From a checkpoint of a small transformer trained on Wikipedia.
Training: a variant of Adam for these matrices, 462M tokens, 7045 steps.
MLP neurons of a small language model. Each row is named by its layer, matrix (up: input weights) and neuron, and shows model dimensions 112-175. Each number is 128 + 24 x the weight over its row's rms, rounded and kept within 0 to 255.
Before each neuron's rows, "fires on" lists the tokens most often at its 100 highest values on Wikipedia text that the model never trained on.

fires on: " s", " In", " M", " sh", " S", " C"
L4.up26 [ 85 156 154 158 154 138 165 153 106 121 134  99 121 116 108 114 117 112 109 133 122 120 118 125 131 140 125 139 146 142 108 144 103  81 123 108 170 138 159 150 138 128 122  84 126 150 105 137 140 129  87 101 118 138 135 110 100 125 134 132 139 155 111 144]

fires on: " |", ";", " 1", "\n"
L7.up329 [ 96 114  76 135  93 104 124 141 126 120 118 149 137 127 100 124 164  98 163 108  73 131  80 150  83 103 146 136 153 107 121 123 153 123 129  96 161 141 143  79 168 131  85 135 135 113 120 130 132 128 104  99 140 166 172 138 138  97  96 183 146 122 120 106]

fires on: "all", "al", " re", " bl", " hospital"
L2.up1129 [145 124 160 107 161 160 117 144 132 111 148 141 159 111 168 140 148 170 110 152 129 126 166 129 148 156 110 138 149 154 137 163 120 127 171 120 138 123 117 113 168  98 121 139 140 117 128 136  94 105 136 112 160  99 143 123 157 167 146 150 137 150 135 129]

fires on: " in", " on", ":", ".", " ("
L7.up1391 [135 146  83 120 168 110 117 153 137 125 124 101 121 132 114  85 145 136 159 160 110 108 135  96 136 105 137 116  98  90 117 135 135 184 116 149 111 133 137 120 145 125 136 114 119 113 158 135 111 131 135 115 110 139 123 146 160 175 133 155 113 131 129 126]

fires on: " I", " M", " Grand", " Critics", " Z", " order"
L2.up628 [143 139 126 118 100 128 146 165 187  73 150 112 137 162 145 123 103 115 131 149 125 135 113 158 143 109 110  96 107 135 154 143 143 147 116 111 156 118 127  91 160 124 114 139 125 103 127 154 148 118 107 147 146 163 116 109 131 141 110 165 142 121 100 124]

fires on: " m", " N", " pl", " sw", " co", " se"
L2.up333 [116 142 105 154 128  97 128 139 129 155  75  62 110 107 150 122 116 171 108 147 107 118 142 146 124 133 106 114 114 135 156 132 139 132 132 150 115 110 145 103 158 140 101 155 176 123 121 141 163 140 109  94 127  86 122 122  83 172 164 180 112 105 121 158]

fires on: "In", " T", " For", " inter"
L4.up1289 [ 91 162 135 124 102 111 129  84  66 171 144 111 137  85 107 136 122 123 129 129 107 118 134 122 120 129 173 119 164 115 107 159  72 121 123 131 126 102 215 125 159 153 123 134 170 124  97  79 103 127 112 120  85 165 150 125 131 131 137 157 109 151 125 141]

fires on: "==", "'t", " no", ":"
L4.up1328 [ 92 103 146 123 105  97 108 108 133 132 133 133 165 127  98 120 124 124 136 129 128 126 115 155 121 134 169 177 127  99 152 135 128 152 106 119 147 175 166  54 158 124 164 158  95 148 102  93 119 131 137 110 116 113 147 151 119 108 121 140 151 113 134 130]

fires on: ",", " in", " and", " to"
L7.up1300 [121 115 161  80 122 170 138 122 109 109 144 103 145 150 150  79 132 128 135  94 130 127 131 149 168 112 100  99  73 157 137  96 140 171 174 146 125 153 117 177 101  94 142 178 124 121 132 104 128 149 123  91 108 150 143 124 146 127 135 131 102  99 150 165]

fires on: "==", " 17", "18", " went", " 16"
L4.up98 [127 108 133  99  92 131  85 141 163 174 114 153 135 125 154 146 159 114 120 141 125 141 136 121 133 128 117 164 152 103 133 139 151 165 145 118 106 138 142 111 146 149 124 126 145  94  97  90 138 154 127 136 154  97 126 151 106  94 112 142 160 120 121  97]

fires on: " J", "ia", " I", " |", " IS", "."
L7.up171 [155 146 142 139 136 108 130 162 154 158  97 129 126 144 125 141 146 109 125 145 110 130 116 134 117 112 151 165 154 114 131 134 155 159  95 113 124 119 147  80 141 155 104 127 137 163 142 173 137 135 147  92 157  94 144 151 101 116 157 131 118 143 110 149]

fires on: " the", " It", " which", " The", " ("
L4.up256 [ 82 115 124  87 161 102 165 118 157 155  94  84 129 123 113 128  82 144 198 138 105 108  97  98 118 130 141 151 148 110 118 172 138 107 135 117 187 180 127 137 132  97 100 122 147 144 111 166 133 139 147 113 132 121 151 159 178 115 155 147 137 105 120 178]

fires on: " |", "."
L7.up1376 [126 162 104 129 154 131 126 160 172 150 165 105 106 132 146 126 114 145 103 152 186 152 129 154 138 119 144 131 112 128 147 156 107 168 101 166 116 144 136 155 153 110  77 114 152 118 129 146 119 143 116 122 105 114 162 142 152 134 138 126 127 108 127 146]

fires on: " p", "c", " s", " C"
L2.up1489 [132 171 135 132 136  92 100 138 129 126 125  92 128 113 155 104 171 107 123 101 136 113 122 136 126 117 164 139 102 108 161 112 107 120 147 154 171 100 194 176 125 128 135  85 135 134 113 116 130 125 107  97 132  86 143 115 125 148 121 149 134 152 109 108]

fires on: "at", "in", " line", "ag", "on"
L2.up1338 [114  98 157 131 130 161  90 137 110 128 137 110 135 148 119  77 124 155 183 130 140 134 125 116  75 111  98 133 113 117 133 127 167 124 178 185 138 115 137 142 135 114 119 106 113 141 121 176 114 119 101 149 149 136 161 117 128 155 172 116 138 120 105  90]

fires on: "===", "==", "yll"
L4.up681 [116 159 157 114 136 103 100 120 115 121 154 120 153 112 136 146 115 101 153 141 114 154 125  94 136 128 160 184 147 120 119 138 149 121  74 118 109 153 133 104 122 169 142 134 155 109 131  98  95 133 140 175 120  93 115 127  95 117 125 124 135 113 124 113]

fires on: " F", " S", " In", "In", " C", "."
L4.up763 [122 116 119 163 209 112 176 120 125 189 139 146 143 128 120 103 103 129 139 152 139 114 113  91 116 129 120 107 122 113 148 120 132  69 107 117 118 110 166 135 176 138 135 105 160 122 140 153 129 127 130  99 150 103 171 160 100 111 144 171 118 119  87 146]

fires on: " m", "insk", "v", "z", "k"
L2.up1155 [149 159 139 103 145 113 117 168 131 103 114 146 147 135 118 140 110 128 141 135 130 108 144 150 142 116 135 129 164 106 113 151 112  94 112 120 143 124 140  80  96 129 123 144 143  94  98 131 134 153 141 119 108 116 106 151 132 169 104 142  96 110 125 143]

fires on: "r", " al", "an", "din", "l"
L7.up1197 [110 144 115 127 148 122  92 109 147 140 109 124 127 112 139  78  88 133 109 135 169 131 152 141 141 127 128 125 171  85 135 115 122 157 137 153 144 145 109 112 145 116 123 117 116 143 140 152 111 117 116 183 117  84 154 133 111 151 119 115 128 118 128 133]

fires on: " 0", " P", " U", " 1", "^{", " 2"
L7.up1446 [116 117 111 133 171 117 141 146 153 180 133 106 147 105  96 134 139 115 129 117 141  91 108 140 120 131 131 107 106 145 165 121  96 115 108 139 126 118 119  71 166 126  85 140 150 143 100 110 170  99 175  94 128 136 150 118 103 126  83 165 102 149 148 142]

fires on: "ak", "ac", " China", "ah", "aff", "ā"
L2.up847 [ 94 121  93 137 136 129 137 180 116  68  91  94 104 128 112  96 100  91 101 124 153 120  81 161 116 162 164 189 125  98 145 136 150 132 122 116 157 166 125 111  94 121  81 157 109  92 139 117 108 181 130 120 144 166 148 121 107  99 117 141 108 151 109 100]

fires on: "M", "m"
L2.up1061 [110 139 124 130 130 149 126 144 110 151 121 133 121 143 130 116  88 104 135 135 114 122 125 131 109 117 128 103 162 148 125 118 104 124 158 159 139 120  92  73 131  87 131 131 128 141 102 129 106 109 113 141 133 129 114 104  94 128 158 135 125 104 129 123]

fires on: " with", ":", " a", " of", " record", " average"
L7.up1000 [133 146 107  92 161 112 148 120 110 128 140  85 174 137 148 123 109 132 108 122 156 145 136 120 136 119 132 161 150 150 118 138 156 160  76 135 132 168 154 117 150 153  91 120 172 156 120 149 163 127 148  92 138 104 137 124  67 112 142 159 127 152 141 164]

fires on: ",", ".", "an", ":", "un", " Van"
L7.up839 [136 119  92 136 144 153  68 157 140 128 103 104 144 151 104 140 106 118 126 140 162  91  90 147 114 142 155 145 180 125 102 158  98 116 122 178 162 145 167 116 135 153 120 147  99 124 142 136 141 146 107 144 146 147 125 141 160 127 107 121 109 106 125 120]

fires on: " U", " However", " this", " that", " I", "===="
L2.up966 [106 137 124 159 137 122 157 137 154 153 103 133 123 120 126 160  93 167 185 101  90 122 109 117  92 141 150 151 185 105 106 123 116 144 143 135 173 151 159 157 156 172 107 120 165 109 141 115 140 111 137 112 137 107 112 132 124 109 153 114 114 119 138 140]

fires on: " c", " C"
L2.up1311 [144  99 146 125 170  92 161 137 162 133 110 124 136 103 126 143 134  99 181 147 135 131 114 162 148  99 128 114 118 105 100 117 134 120 122 142 123 121 179 114 137 153  74 113 181 149 166 109 147 154 166  86 126 130 185 158 137 137  96 149  97 106 104 135]

fires on: " years", " models", "ves", " months", " guitars", " conditions"
L2.up1173 [144 141 131  90 137 113 102 124 133 128 105  89 114 146 118 100 126 145 143 136 112 137 120 105 140 106 107 126 150 102 150 123 149  71 112 178 125 109  99  92 215 145 148 134 147 117  88 149 160 166 109 157 117 146 143 108 116  84 114 115 124 139 141 118]

fires on: "%", " during", ")", " or", " air", " taking"
L4.up1205 [138 132 109 130 156 130  90 117 125 160 100 112  96 135 172 106  89 139  74  99 126 115 127  91 127 119 137 139 150 137 151  99 128 141 142 113 185 121 107  99 140 131 126  78 151 151 115 132 106 147 133 148 109  93 135 148 115 122 121 143 118 119 131 154]

fires on: "d", "B", "D", " family"
L2.up960 [143 101 161 100 191 115 114 158 179 133 154 145 130 101 174  76 108 148  95 104 111 123 161 121 117 131 155 154 173 156 136 127 119 126 164 180 145 142 112 140 147 120 133 119 144 146 115 118 120 132 138 108  62 110 137 147 122 160 179 102 141 125 148 119]

fires on: ".", " votes", "3", "2", " details"
L7.up40 [123 120 149  78 114 162 126 121 143 127 141 128 106 163 109 104 108 121 109 124 118 135 106 139 137 133 144 129 169 152 133 134 126 114 143 139 121  97 140 118 143 180  88 124 112 149  97  98 120 155 102 121 101 145 122 182  65 144 134 111 106 117 145 164]

fires on: "ra", "ne", "to", "22", "te", "ro"
L2.up855 [114  89 106 102 140  97  93 150 103 175 142 104 109 103 129 124  74 164 143 149 163  91 127 158 122 142 134 145 125 101  93 120 111  89 111 110 203  88 158 126 111 112 122 118 137 110  87 170 126 147  92 124 108 158 116 140  88  95 116 138 190 136 162 121]

fires on: "c", "M", "C", " Al", "Ch", " Li"
L2.up1006 [113 140 155 117 187 124 104 176 101 129 148 125 126 135 104  59  81  98 162 133 146  93 160 178  88 148  95 142  98  89 136 136  90 171 108 136 116 157  98 130 112  95  97 111 131 123 145 118 114 140 135 112 145 147 128  97  99  95 130 178 128 112 113 104]

fires on: "-", " a", "'s", "–"
L7.up469 [117  97  85 117 136  85 120 132 141 148 104  90 116 132 140  87  95 153 128 127 129 144 143 170 175 125 150 165 154 100 145 197 146 143 156 140 156 132 140 113 159 113  69 104 161 131 128 114  96 135  75 130 107 111  93 122 124 131 122 184  83 130 123 111]

fires on: "'s", "-", "qu", " r", " Men"
L4.up399 [107 166 134 166 168 130 110 166 118 106 135 143 131 113 124 113 112 136 143 130 114 108 122 155 123 134 150 181 135 118 135  70 127 135 115 125 122 128 112 128 188 161 126 111 138 106 204 123 133 166 118 101 127 140 116 113  88 152 115 176 144 147 128 107]

fires on: "B", "b", " She", " she", "She"
L2.up65 [176  95 118 133 158 129 123 138 128 108 154 163 132 126 170 151 153  87 134  91 155 101 120 160 125 113 121 162 102 148 111 143 120 139 118 151 102 133 136 116 110 121 116 175 144 144 132 113 149 160 153  94 151 150 125 157 141 105  99 159  94 102  85 142]

fires on: ",", "8", "9", "7", "1"
L7.up946 [101 189 135 126 102 151  66 153 153 116 152 125 130 135 104 138 119 128 158 111 172 140 146 170 128 138 133 114 128  93 141 130 138 140 169 155 175 152 114 160 128  90 115 152 104 138 102 104 115 143 123 124 111 122 120 107 100 137 150 151 146 138 138 152]

fires on: " the", " H", " in", "-", " of", "ales"
L7.up21 [147 112 145 117 187 121 114 125 130 147 138 166 121 109  98 115 125 116 151 152 127 101 100 129 129 134 147 107 153 154 111 140 110 128 101 130 113 132 157 131 127 113  84 141 135 134 140 103 139 166 183 144 124  97 117 102 106  85 180 134 145 117 142 110]

fires on: ",", "\n", ":"
L7.up309 [ 54 106 106 141 106 140 168 146 166 139  96 140 160 134 110 141  97 133 140 107 116 121  87 101 137 114 136 149 136 121 127 136  80 110 152  83 148 139 140  68 134  94 116 129 124 110 112  88 137 139  94 110  85 134 122 125 137 108 149 120 137 130 118 129]

fires on: "at", "am", "i", "m", "in"
L2.up1195 [130 127 121 110 136 130 110 115 102 141  95 106 137 144 136 153  77 139 120 142 122 140 132 142 133 130 137 132  93 161 153 139 115 159 172 146 161 102 125 118 143 126 114 146 119 143  97 147 105 123 136 169 152 120  95 139 121 154 191  94 119 138 131 135]

fires on: " I", "ia", "ri", " Al", "ria"
L2.up1049 [132 162  98 113 140 100 151 118 104 137 121  94 110 134 162 188 105 139 117 138 149 117 147 143 160 137 125 206 125  90 108 158 144 155 148 151 146 130 151 154 136 142 112 112 101 115 115  96 180  79 117 121 150 155  97 153 110 139 128 120 145  97 121 152]

fires on: " the", "-", " a", " his", " and"
L7.up331 [143 126 150 158 139 112 151  94 132 124 137 157  86 103 117 104  84 134 167 129 143 141 127 179 120 143 121 125 120 112 210 124 106  93 107 153 134 159 121 132 123 129 104 132 181 144 116 120 126 161 154 111 141  94 143 143 130  57 127 159 118 122 108 124]

fires on: " E", "E", " Ma", " A", " a", " he"
L4.up1468 [ 85  71 129 161 140 124 113 130 131 144 134 142 116 117  96 135 124 140 126 132 147 107 133 178 143 122 138 159 110 129 117 114 146  80 104 118 105 140 109 113 174 141 142 165 132 158 150 138 126 180 141 115 111 158 186 139 134 137  64 147 126 143 132 156]

fires on: "y", " up", " a", "h", "ach"
L4.up1465 [154 140 154 173 148 142 121 165 134 135 111 148  61 102 110 133 103 129  99 106 147 136 123 145 106 126 149 159 154 126 119 113  98 160 120 124 154 110 141  97 155 138 128 133 113 172  73  96 138 149 149 123 109 152 121 126 133 156 147 130 138 138 152 127]

fires on: " D", "d", "an", " An", "n", "l"
L7.up1295 [112 139 125 135 110 136 106 151 160 116 156 133 144  75 131  82 100 113 177 136 140 124 138 130 122 107 121  87 116 129 136 164  90 118 160 141 173  97 121  91 143 118  91 116 104 128 157 129 137 146 142 158  84  85 134 132 173 128 158 132 203 108  88 136]

fires on: ",", " the", "-"
L7.up1164 [122 128 132 129 122 143 149 111 146 103 131 154 123 119 161  88 119 158 125 137 164 146 125 164 165 122 123 126 125 106 136 121 110 129 122 189 141 144 142 140 148 153  92 168 143 152 145 161 124 152 147  91 141 135 183 123 117 112 121 184 124 108 137 154]

fires on: "a", "',", "o", "e", "j", ","
L7.up1011 [ 81 112 111 133 155 103 101 126 148 149 122 141 175 129 107 129 119 148 116 111 141 121 115 135 157 117 148 113 109 145 120 150  97 147 114 130 106 147 105  98 169 132 138 124 172 112 125 103 146 113  83 123 111 124 130 100 132 164 136 119 110 109 145 153]

fires on: " C"
L2.up181 [154  65 122 124 196 103 145 156 127 126 136 151 116 125  98 123 116 140 147 120 133 134 115 141 100 126 121 106 156 138 114 123 161 105  90 146 156 121 153  88 111 140 106 126 129 190 142 145 122 133 125 101 107 120 164 165 118 141 150 127  98  99 106 145]

fires on: " F", " Bl", " o", " f", " Blue"
L4.up724 [129 130 147 148 158 105 132 163 131 131 134 101 118 120 110 120 107 154 147 142 140 109 121 203 149 111 122 142 121 111 121 154 126 129 154 113 136 119 143 138 126 129 104 127 151 134 106  93 149 126 120  92 146 119 137 113 114 132 103 159 129 139 119 154]

fires on: " of", " in", "-"
L7.up1028 [163 108 161 129 116 134 111 146 108  95 110 123 151 156 121  96 139 122 163 122 167 133 118 115 133 119 128 147 117 152 119 106 138 157 139 152 141 154 101 178  95 156 137 183 139 113 121 115 100 179 120 169 129 138 101 131 176 123 117 120 105 136 147 115]

fires on: ".", " of", "'", ":"
L7.up1308 [166 130 176 105 111 135 117 181 192  97 155 128 137 143 139 129 137 121 133 142 186 100 116 146 144 127 109 139 108 137 122 111  89 171 144 159 118 160 101 108 129  95  84 142 144 137 152 101  82 154 138 113 109  93 181 160 153 169 140 112 156 133 122 132]

fires on: "an", "a", "o", "en"
L2.up82 [ 87 149 143 131 136 105 120 147 143  97 135 104 167 149  97 110 102 136 123 108 184 109 134 131 144 117 157 162 115 113 132 162  72 131 189 174 176 158 117 142 155  99 111 144  98 124 170 113 152  84 115 150 124 122  95 140 116 133 129 119 113 132 136  82]

fires on: " former", " created", " 2026", " other", " designs", " today"
L2.up170 [143 132 151 122 162 132 112 117 148 163  92 147  88 185 138 147 111 115  84 110 118 131  99 148 123 145 168 131 110 111 143  95 118  86 151 102 131 137  73 111 141 123 142 141 133 137 147 160 187 132 117 116 137 112 143 102 102  98 197 109 146 115 149 121]

fires on: ":", "ll", "-", "qual", " –"
L4.up878 [ 98 116  51 144 126 125 130 114 157 132 106 116 156 136  74 115 145  96 113 135 131 133 122  93 116 129 159 158 108  73 162 132 128 125 112 127 143 138 127 112 133 162 109 156 101 133 142 151 136 162 131  95  99 155 122 115 167 137 168 109 146 130 116 122]

fires on: ".", " S", " P", " K", " But"
L4.up356 [154  93 184 166 155 131 130 150 123 144 132  85 108 111  91  98  97 178 132 174 155 130 137 168 136 104 128 132 154 116 115  95 128 115 163 122 148  92 147 138 133 106 141 101 130  72 133  79 112 139 102 130 154  99 163 115 113 107 134 127 128 108 146 140]

fires on: "c", "b", "h"
L2.up547 [120 131 171 103 142 155 100 129 162 143 178 124 150 126 134 101 124 111 123 127 137 113 144 110 116 142 148 159 136 109 126 125 106 143 184 149 201 122  52  92 139 102  87 123 107 104 113 133 112 131 131 123 105 129 127 137 121 122 155 141 108  77 153 134]

fires on: ",", " of", " a", " average", ".", ":"
L7.up182 [111 104  89 133 154  90 140 158 105  99 142 126 148 126 108 134 129 124 138 140 151 140 140 123 132 129 134 132 127 107 135 135  90 139 122 145 141 147 114 117 173 114 109 120 161 130 122 132 166 101 139 112 108 103 149 104 115 121 159 138 107 118 155 143]

fires on: " Al", "at", " Mad", "M", " Anthony", " Pat"
L2.up1239 [141 134 153 165 144 157 141 116 105 148 123 126 116 157  95  93 123 134 126 153  98 138 136 125 100 123 100 193  75 136 125  90 110 164 161 133 145 143  70 122 161  84 110 112 163 112 157  93 133 138 157 113  88 105 118 121 103 147 119 142 102 134 125  99]

fires on: "-", ")", " were", " was", "H", " met"
L4.up1514 [145 121 106 109 166 101 149 129 133 118 115 119 129 114 109 105 100 127  87 122 128  99 138 145 138 103 153 123  80 107 131 150 130 128  80 152 121 150 131 136 134 140 102 134 175 120 149 164 128 126  75 105 103 115 189 159 127 159 116 112 127 126 150 166]

fires on: "-", " Ref", "b", " B", " She", "=="
L4.up895 [139 106 151 123 154 120 106 123 135 101 126 130 138 133 144 138 112 134 118 126 185 100 132 204 129 135 158 122 108 124 131 118 100 141 128 132 123 127 147 126  83 134 126 110 159 126 153 115  89 131 157 103 103 149 165 123  97 109  95 195  86 120 120 114]

fires on: "a", " Green", "ara", " Puerto", "an", "acon"
L2.up708 [116 128 129 128 128 117  89 137 124 139  53  82 116 173 119 112 146 144 105 151 137 139 129 126 170 101  96 156 130 110 130 129 136 145 141 151 139 134  77 127 146 148 152 129 113 126 153 104  85 122  93 148 111 102 101 135 157 161 165  87  97 132 123 127]

fires on: "\n", " University", ":"
L7.up1323 [ 95 120  79 129 130 153 117 139 105 145 138 157 150 141 116 119 129 113 140 128 156 101 108 111 155 146 153 158 152 100 116 155 120 170  98 176 174 134  58 117 117 109 120 142 109 124 108 141 107 126 105 168 135 152 164 147 178 136 131 119 135 127 137  93]

fires on: " ==", " record", " 2013", " This", " 2009", "=="
L2.up360 [106 114  91 121 157 104 151 121 121 144 151  85 149 128 145 167 157  99 111 134 145 138 137 117 116 148 159 158 157 138 170 131 144 131 112 141 142 142 139  93 187 149 145 141 144 139 135  77 160 145 131  82 146  76 142 131  83 140 123 176 160 103 102 121]

fires on: ".", " in", " L", " the", " on"
L4.up1282 [147 142 119  98 157 147 133 178 130 116 104  69 103 105 127 130 110 124 157 145 149 105 140 154 124 106 121 134 128  93 120 123 137 150 133 124  97 122 128 125 123 134 130 117 160 124 150  98 156 159 127 117 138  97 138 132 117 140  75 187 138 143 159  85]

fires on: ".", " were", "\n", " age", " was", " with"
L4.up629 [107  87  85 146 165 136 132 135 144 140  87  97 155  98 138 139 139 113 167 152 156 160 103 119 150 127 126 179 127  99 111 157 117  91 100 121 192 144 133 105 103 143 121 125 140 160 145 120 111 121 135 151 146 120 128 139 111 101 148 129 102 127 155 151]

fires on: " F", " E", " Le", " v", " air"
L4.up1470 [147 122 126 119 141  97 144 151 165 145 160 132 130 136 151 117 100 111 170 172 146 113 134 111 129 122 152 103 157 152 101 109 116 100 127 128 134 104 160  84  95  80 134 150 101 125 103  61  97 146 106 127 111 133 118 142 123 108 137 126 142 137 143 146]

fires on: " |", " 0", " species", " J", " USA", "i"
L7.up1248 [125 118 163 147 106 126 121 141 175 122 127 132 113 153 165 126 147 126 106 141  99 141 143 129 132  99 150 105 168 176 148 128 122  74  81 142 111 126 127 114 136 103  98 156 140 150 131 106 157 123 112 107 140 104 156 138 111 131 164 104 124 136  85 159]

fires on: " a", " the", " +"
L7.up1156 [153 155 134 151 121 106 118 133 139 134 138 114 109  99  73 129 134 132 116 140 127 132 156 119 147 111 157 132 135 148 160 107  96 123 160 171 119 121 114  88 165 141 111 130 188 170 116 124 164 127 155 117 127 116 140 130 123 135 154 172 126 106 118 147]

fires on: "in", " when", " after", "on", " Team"
L2.up523 [ 88 134 119 151 153 147 119 141 123 167 164 147 212 139 143  90 113 183 120 145 101 110 112 161 110 130 118 165 114 152 128 130 137 128 140 157 155 149 129 129 119 107 132 132 140 143 135 114 166 124 122 138 120 120 138  95 138 151 175 126 107 155 123 112]

fires on: "/", " re", " co", " long"
L2.up318 [100 128 119 112 178  82 171 119 130 151 140 128 119 113 197 155 123 142 135 138 145 136 102 157  95 103 138  96 161 102 137 152 133 110 142 146 138 130 137 113 154 146 151 102 160 128 106 144 153 137 117 117 174 144 159 172 139 144 109 143  92 134 142 164]

fires on: " —", " education", " –", " football", " Supporting", " psych"
L2.up1472 [164 158 123 124 133 131 136 103 123 155 158 116 110 171 137 137 130 117 106 108 141 160 147 130  67 117 136 126 156  97 128 120 118 105 149 185 132 124 140 118 143 137  83 168 113 124 158 151 106 138  98 125 112 102 153 107 111 176 127 152 128 107 136 124]

fires on: "le", " +", " ch", "al", " Mediterranean"
L2.up857 [128 101 118 129 144 111 129 137 149 135 134 120 122 128 138  94 134 120 124 101  91 146  89  88 165 115  94 165  96 145 158 170 111 107 128 145 134 132 112 108  86 120 154 116 122 140 131 114 151 145 139 134 128 137 127 171 182 133 118 130 143 144 146 132]

fires on: "en", "an", "in", "n"
L7.up698 [145 137 129 113 101 112 109 115 186 150 140 147 146 116 136  96 118 159 126 114 154  98 141 142 127 116 140 102 109  89 117 127 138 148 151 149 159 138 154 137 139 128 112 101 100 144 159 105 146 126 153 163  81 104 101  88 120 186 117 153 145  97 162 125]

fires on: ".", " F"
L4.up1016 [118  87 146 134 157 102 115 167 166 146 148 105 119  99 116 100  91 139 125 189 119 112 130 141 102 130 126 181 138 121 125 136 133 122 114 109 119  99 128 136 115 127 116 145 147 101 150  64 103 169  91 131 115 135 133 101 120  91 136 168  97 126 137 140]

fires on: "T", ";", " |", " (", " in", " 5"
L7.up810 [123 111  92 137 165 116 106 139  86 161 107 134 131 113  83 117 120 136 102 112 111 148 129 112 133 139 121 171 142 165 157 124 133  89 135 134  78 161  99 118  94 119 101 121 133 115  98 125 171 127 133  82 138 109 118 118 135 143 145 167 130 122 110 167]

fires on: "b", "d", "m", "c", "al"
L2.up222 [100 122 132 151 206 165 109 184 133 123 170 144 162 111 156 108 135 136 104 145  86 113 105 122 107 134 118 148 140 174 139 156  92 176 195 166 158 174 143 113 187 118 132 128 144 133  81 166 142 115 173  93 103 137 143 109  95 107 156 126 128 124 139 102]

fires on: " c", "′", " CD", " led", " C", " joined"
L2.up1464 [185 108 117 107 173 110 127 118 120 126 141 120 119 121 133 152 162 141 143 134 159 171 108 117 117 123 164 101 155 130 128 134 116 118 135 148 144 144 107 130 145 141  75 111 130 140 113 138 104 155 145  89  95 112 173 154  93 113 128 160  91 112 129 107]

fires on: " of", " at", ",", " in", " and"
L7.up1105 [124 155 168 145  97 126 115 129 180 128 148 168 140 122 123 107 108 123 124  92 146 130 135 138 118 124 151 170 123 118 168 117 138 190 123 147 153 120 107 129  87 114 128 177 156 145 106 122  92 157 161 154  96 124  91 122 147 144 116 109 103 132 132 136]

fires on: "a", "al", "an", " Mediterranean", " country"
L2.up1070 [147 103 128 119 136 157 135 130 120 174 154 109 142 129 103 110  72 137 131 132  99 107 120 103 130 146 153 159 113 162 166 147 141 153 123 130 153 131  91 129  83 113  97 105  96 135 130 126 152 146 123 132 102 108 115 137 145 154 144 149  99 124 142  94]

fires on: " ch", " Par", " Cent", " dec", " Mer"
L4.up783 [100 145 164  87 137 107 154 115 115 122  93 102 118 122 152 143 106 152 128 143 166 146 138 140 142 111 131 169 104 134 165 130 109  83 175 131 117  93  96 145 107 114 131 143  97 106 128 154 114 162  81 124 114 139 119  94 120 110 123 141 138 162 109 145]

fires on: " up", " name", " father", " way", " John", "ay"
L2.up1128 [134 108 115  95 187  84 117 124 112 128  73 126 115 129 135  89  88  97 136 124 142  87 133 167 150 117 175 114 118 105  94  92 140 104 117 112 139 126 121  77 126  46 137 123 145 144 155 127  88  98 104 111 129 122 148 146 132 101 197 115 103 124 122 137]